config.toml
num_key_value_heads = 2
tie_word_embeddings = false
decay_shape = "cos"
train_tokens = 804600000
MLP neurons of a small language model. Each row is named by its layer, matrix (gate and up: input weights; down: output weights) and neuron, and shows model dimensions 96-191. Each number is 128 + 32 x the weight over its row's rms, rounded and kept within 0 to 255. Numbers have three digits each. A neuron's up and down rows have the sign that makes its largest values positive.
After each neuron's rows, "fires in" lists the words (lower case) most often at its 100 highest values on Wikipedia text that the model never trained on; "fires before" lists the tokens most often just after its 100 highest values on Wikipedia text that the model never trained on.

L5.gate1295:101136091133141089128152117105127144143108142163120069153122142181173122114110182096115111204129156148111112080119171189108147084101125095130116101098130163129121128140118130093055104097135141092180119143117176132135052134201155093111104130090120098080141155139200119161142136143112165167
L5.up1295:150057096120126174141046131105190094094145188117141067037108109131056150112147179140123128096096129117093085132135109153141108104127082135154132102110164147125103176154117143127123156083111158133108124147136149136116173156073152090156123134080150138139142190106088097105140166150136170081
L5.down1295:184155151166180125137119179130155157113106142090091164094078146134112087137154165120143145142159027093095133128164076112150129127152083154130054109134139143175213142124178173190193121121186123136168175158164155086139135115126141121110084152191082140150108152194091176095092160107128135123
fires in: "6", "8", "2", "5", "4", "1"
fires before: ",", " |", "."

L2.gate1279:138104155155139148078133130016109119122134113119191131118147153086107121160125137188112172144113166157096075110148086123156139193121096163171129142145082171135102147207129089124088144090105127158123124147148173190183098107135114186138177144076095048169104135064121117102179087146081095130
L2.up1279:113124096169147123110146130123164104160139103133097115095109125103129068077164142100175083135135127109156135132166115125096101069170128137132130136177142124082133084109192148154154143097106144154136072159125124107089131114127174087162086138097196099147149121128142129072128147157153135143
L2.down1279:186188140088123084078101184118104129156138087134122182128182113132151124132119149093136137105153147049197097163085135148143199171164147170124165126156100159125103079173120120109103170052156132108135128146146124154130133136141101104179127151114128170113175116113152168144130105078166169126
fires in: "4", "3", "2", "7", "5"
fires before: " |", ")", ".", "%", ",", "–"

L2.gate180:051094153207119117143107177149119132144122145093187071099157093122166181124102141086140139150140140096111096139129099124145176136148158136106137159052095161149139131132140084113092163100128123108180151144165114149160064082174106148112106106108161144053120101081107113122108115078061168135
L2.up180:127142152191114147168134186097112097177100144101186080140147137116156134135106166140140116155139139074091100149118154177124114103121154122145149123054125185105121156130145116154106116067118174089161132088153122171117100094129099104106135113141105190111133102138070112142085081125099137136
L2.down180:096153136163119094174135092113177168099132160108169089119105136110168120255107126164131130121167105115152110112149133105084167148148118103127149132066098144112130138126124088179141114141144155109143094121168105181107051106093149074084133156075071131091144117126126101095117155089142150092
fires in: "000", "goals", "all", "50", "of", "valga"
fires before: " |", ";", ".", "-", ",", "ga"

L2.gate237:170164091130173156098105150133126130117107106150164151126136123172145110157115167156143113080169109187135156131103084157119157170117107116160154109111117147151093114124108170166133160161108188086151134133137098148192118128148132146099146103058113213122149067116087136128114159145104116163
L2.up237:144166151101110176108147101172112122104131136102168109105144098156151100142168100174101147132150119119130153118186163196128126135136097077120160083171091178100054112140115174177148179150115112141122170157099104106160124102164106111174133177141121118112201176118120193108133179147111129130
L2.down237:073146137080121147160163117083139119176139087146150095116112152082092148154119095139009124080169143134112147045125082097060109156123127136139105134066132140083163159114099100144146077119093082134126127086118105139132111137163088171106101115107136201142108101151125134105133147157159146155
fires in: "0", "2", "1", "all", "4"
fires before: "-", "–", " |", ";", ",", " times"

L7.gate799:152137092122109101114188161158120123135108143109104112126110141121095138112120163152147151194166135147114061116153099071144088076125092128144152121112139117095111063120110075166139098137131101108073141105163141113123142122105090114144107083130105187093143120079167143201149130114160122122
L7.up799:206177157161112157107149083115097107141114108178202064145132129136173100119146155088132127139136155120094143116111168126176101152107113157119109101091053127091147131163139105132120090144093087131122117110129128136178128174143139170109124172119090103120119137107109115143106125161169057154
L7.down799:109129153086118141121103137133129160155102167080068022153162085123114127111044137161175095153134077144079151125065195149108151176121098103080135168153149110100129158172131101192110161112087137121060115098125143120140157112158117138101138059120130149152169188167170111108119115143106200173
fires in: "in", "of"
fires before: " the", " a", " his"

L5.gate736:109145133175093182083154133144192110099227183100157116164108120094102107132076199107146181157161155152124141133144139127140110095095140122112122148144139130145166116152167115175117128101178094112156071117131155105079123098157138074151155150123133107146102102143099175130174156156065123168
L5.up736:122180095090130166157136041141191093132123146139048136121068095080124145135152124060067139151143124104082150085103104169076101083137192111124151134094084135120154101157140087094111197131108117189100082158108141093100149130098101118150128085124114113127128058093094098136147103177118126084
L5.down736:080135209078135141184058119176129121096159132127131100133058157100123131117149076101121140126168138127149187162107093184071105134106162119189156181133104163153206105138125083109108133111116122157088103212097138092105154153138099125182118126067095073153168133190154095079126167127095136147
fires in: "1", "1st"
fires before: " |", ".", "st", "-"

L7.gate1444:144136171120109157123092148144161178139143097134163126111122127154137140172124123139162208090124152106130138183088129171059100117150110093099113102141175120147095124127172110145104077121124158146172144120081081063114064153072108171156144133092136110107159078096080101155118180189118126121
L7.up1444:111086115114103111173105129125122135126107122133099148120134142175165179134176142155093093128171186140129092072098140114153123148120147151111039119099022173098117153137135167139137163134095141140087095097165139172084155089165175194155166187080158162168181204159099174169142078086130136175
L7.down1444:106103118140140145166092095086144085159140115090123161137150162141120162100106121181114112165162116168133082117107151056079195097158106151134143141061126141139116107141111149142151172153110129107135083119157160147115090103157160151144073150121166131159147112170140151122136105089125129120
fires in: "3", "2", "5", "4", "the", "6"
fires before: ".", ":", " bronze"

L2.gate992:087166163128106133066077129117088090089078190094177130070177082192198087088133161147120137165131128089150157128081105107101142105137185127126111132124090088114124122126139062078091176170169157127124160097137134105137117122151121102133093077138191143152123060126164101059103116109118155156
L2.up992:077074129128136084072073122116155110128088103146146124128081128139118159157128218151105167157146152122187133111151134114098121117124133156116085148157156108151106108050106175109098136087117115117108175187112119138160167134112137125143138111130089119102161072095141159067142131150088171098
L2.down992:105152141169090131052130075123135140146111100138128101066131086124152164117161147119065142164163170183179167143102097141093143067125142085118050091143101173099117139141173055108112203099138119135133147143144134089166123129075124125116181095126168096105151060148172140099115119143116063143
fires in: "9", "7", "5", "6", "8"
fires before: " |", "–", ".", ";", ")", ","

L2.gate862:086117103147158096101135121089148152131153147153161046151120126150196145125158193177157104124117099102105083098160104101164128125138111091116096118131171181101125135146144112197098160138182147145090152131132135133177146073178071109118140134115111119067135145120114122149166095109130121112
L2.up862:112109102154143199173113044162118170212131105141119115107160082147132114131118111099114120060134134103151115130143098128162106133112158088145095132151134162089136107069158064162149144091118106170142138099119149124110127059187125080131102116076143189135185118163043142175096078096156074147
L2.down862:167107068078151158123179112172139125098112158175158101059111091116119133118086132136068120160139136146180161145137124158178092112141146133083159085110071108175160112145113134090157165153145201114114139156135159157097115159130107073117134154137095149144172158143069146070094103120134155106
fires in: "most", "addition", "however", "also", "number", "such"
fires before: ",", " of", " to", " as"

L2.gate12:114099114155114159076112127098116103131100139134131105099132088180103133160085133142171154154166108102157129115125144168077155136128134135126203183070129100125120058069118110103093118084122140114154119150121172134077159148124135168178163096049134198143153101070081188145061158196128132109
L2.up12:107130113111081070176096101137059145148138149167108151181145189134143142146079109062160150173134096125102132173188082172074115087151129138103181104107111102146114127172088121167112156112149099124029135117134181047143114133130151125138169094142105139152145140066109165184112166141169079126
L2.down12:151163167130109051136090094102100123116134097179141169158143175181108160143079135088129177144130096157121101139116145139089105098166134153103138123154111112109082160159071078097074155085168125135074087147160155105157095102152133154135160060114114126165104137129140136179090090093179031117
fires in: "1", "4", "3", "medal", "2", "df"
fires before: " |", ".", "/", " –"

L5.gate1076:146162104178118137125121151118172160082145080130114132090159150105122140150101187149106152111147112098171158165091091131155083144143117079124122228164119134101134097142186132092060179159170083138120106155135125139096125187144135145096104139089104089149062101105063125125142106176065168102
L5.up1076:154203123172132084112143148134101123162167127097089140128133133119114059130139115173188122099198118095108124132142101196121163155138117120123113080128098148146161086140162121102153147115123125113125151116066098113149084089093148117146174192087129183134122157083172136118132164147134152145
L5.down1076:155144112133093113155156143142152164127133157162127147095104163104166148124161133127110119078074138152095105196146094168195151149072151083103152123146097191157114077133173111156123121123105140122094147117108122098139137124118165148181104132126201122102106115135105159160130111144107126179
fires in: "1", "0"
fires before: " |", ".", "-", ")"

L7.gate438:142101081146135146124150124091099108093110170091161137129106048163122124140102136068141156197095125134138082138117079105097136134209102139107125098131104073093147111100130137123149129159144080188123109142161120104182117165110152151203105119108178113215138077126118172091144199171138144171
L7.up438:072121135150093151114106109048112103124137074202128098156126115120158140114109124129125162164154131146107134187091130190104128158120168171135152132157123099102133101100141098058100115108139107174108119166138171122078118152139109153174173171123063168160133146134117096104087124131123156090
L7.down438:135184152139141074111147152089168134056096144141125150143043172143099080129112199190127119096142071126098080111162120106123081189037109153102145128149152116146209122124069158131123121078074177133109115161090152092151169173146166147131109103113129189082109160130074159085108116177131100091
fires in: "1", "2", "apps", "pos"
fires before: " |"

L7.gate452:099180142114165134087086070131157142120140121096175135110129132117158064124159158090139150108200153042103157135129094130129136107137161117094117144131112156159082152103155157156120163108100164170108145112189114142082117146118110128121062125117101153144094109173098182126136126073181143120
L7.up452:181135173103117132154150067134128131104125126097133127112087105158161102129131168154095109024167149106184102143148121105127151147097139223119132082156138111165077127137179116157163120153106137143167069139176066169127126132154110143102151152181134111192143111098130175096163196157145086147
L7.down452:158085182046155178064151095160150156153140143096171157143140139131166168125112077103154119241106123200107171153154123168063131193159116162153214088123117090127136140148106138134085163083136122115126092103115128160170074101138087118138060091158145185108093121117136189131125099154139084175
fires in: "is", "of", "was", "originally"
fires before: " a", " the", " an"

L7.gate71:127123110159113206136147075108139095040170083122160169189058108173156100106147151091088126116156150127132120170077144125094192147095150188116150145103124124065131141114126128168161170123183165100080093149130151154057122182079183073078147130167144114051134179199138173091085130101201061111
L7.up71:115152151132132108153129151181094140116132153108102130188095109106105109154092177066097158123097103106128102102145162143151141117091104106166088126137152092123115124139112193136143101129187148128151117101145138141083109121088186121113116114130066140090123209137121122164137178114154116141
L7.down71:121092143131139126123082128142126207160083131122077162165183168108168183101123132120160142155112187160053141099142128157186083153106129170121089110125047138070106162180079187083098130159135132114093129035152128120096143116171151165104101139104120134128096134108123156136119112174125122148
fires in: "of", "was", "at", "it", "number"
fires before: " the", " number", " released", " was", " his"

L7.gate239:109131145179100097123140112077131156160039119050147140112179118114142055114143095110105105138148128119132146096150095130082099068082126127135078101090138142106159172119165120135142165165109150181086132126100135159164177135152119027064134102098122132137066144118176147122100156106143122161
L7.up239:130187121160160111124175148154145126135157063190122155111111134128181145108125143083132116134152107116154200137148116174088111147129127123139127120134099101109169083122203151150122107156134125105121133187139137139168102082161149047151205134136108135134106183085172073116116148118126151148
L7.down239:141150170155175114170137102115144069133108107145127134117112099106106166098124110100144154116141165132163154144176146130106137132059108066133174152163165133119186077085099103097197125161180117118112135135128146118143081109106108084078152130086130132109182178100157102140094168155187160116
fires in: "5", "6", "7", "4", "3"
fires before: ",", ";", " |", "–", ".", " /"

L5.gate1278:093116110122073102134142161160122160131123101136142131153072130176156132125128142160110132097157113119125106151142128164147113112171155132127141170110145106127091090134148163113122097089034088143157123148073095090112153134121091204143180085133113185095129123155068174127162150200110152137
L5.up1278:132179120158085105117132093151099154092135144141068118109157130123110117119163120151109140099106127086105162177158175103113148152100068169154164089143103127166136114118152125102112131162162177123157147137045099149072143136142105105134154149161171103144103123172139155141121162102104128104
L5.down1278:094132149144141090144138181087153135118119086092148131083137145154111201144121179151121121182153118136100131122141176079156067119131171146144179105108087134125115114092150159068160159134124146101072183107156105171130108083108113103090111117114195149201138088155108083119141116123156177134
fires in: "2", "1", "each", "3", "every", "one"
fires before: ".", ",", " |", " 100", "–", " other"

L7.gate932:143172129093117179151126089119123113133129116098152117165099119098147135145194099191111131199071099093181159117181116144089101137176128238092187092128141141071161024149079105157084129059146108152107140129133093090151120120112139139104137189067100153152147107101173126128103126145106153148
L7.up932:106080136107136142180042095095165090120116110137169091112209193082139123158183114087109118230153094136121121150144174136148100096136149150104129099053166135189110093173152153155091158086126098166111091129167136140154112146128076146128167141115148114167115121127099147111119099117095183073
L7.down932:104132147139149114143067106138177104139093087087101120101101203170094092062144083100148101179098114181193118147160130069149166086116077157138089120124142152082079117094154124133145067087112145104127114180128105077144068101141154123096146129084153110143103140106102152107133154196130159122
fires in: "3", "at", "5", "4", "2", "leg"
fires before: " |", ".", " the"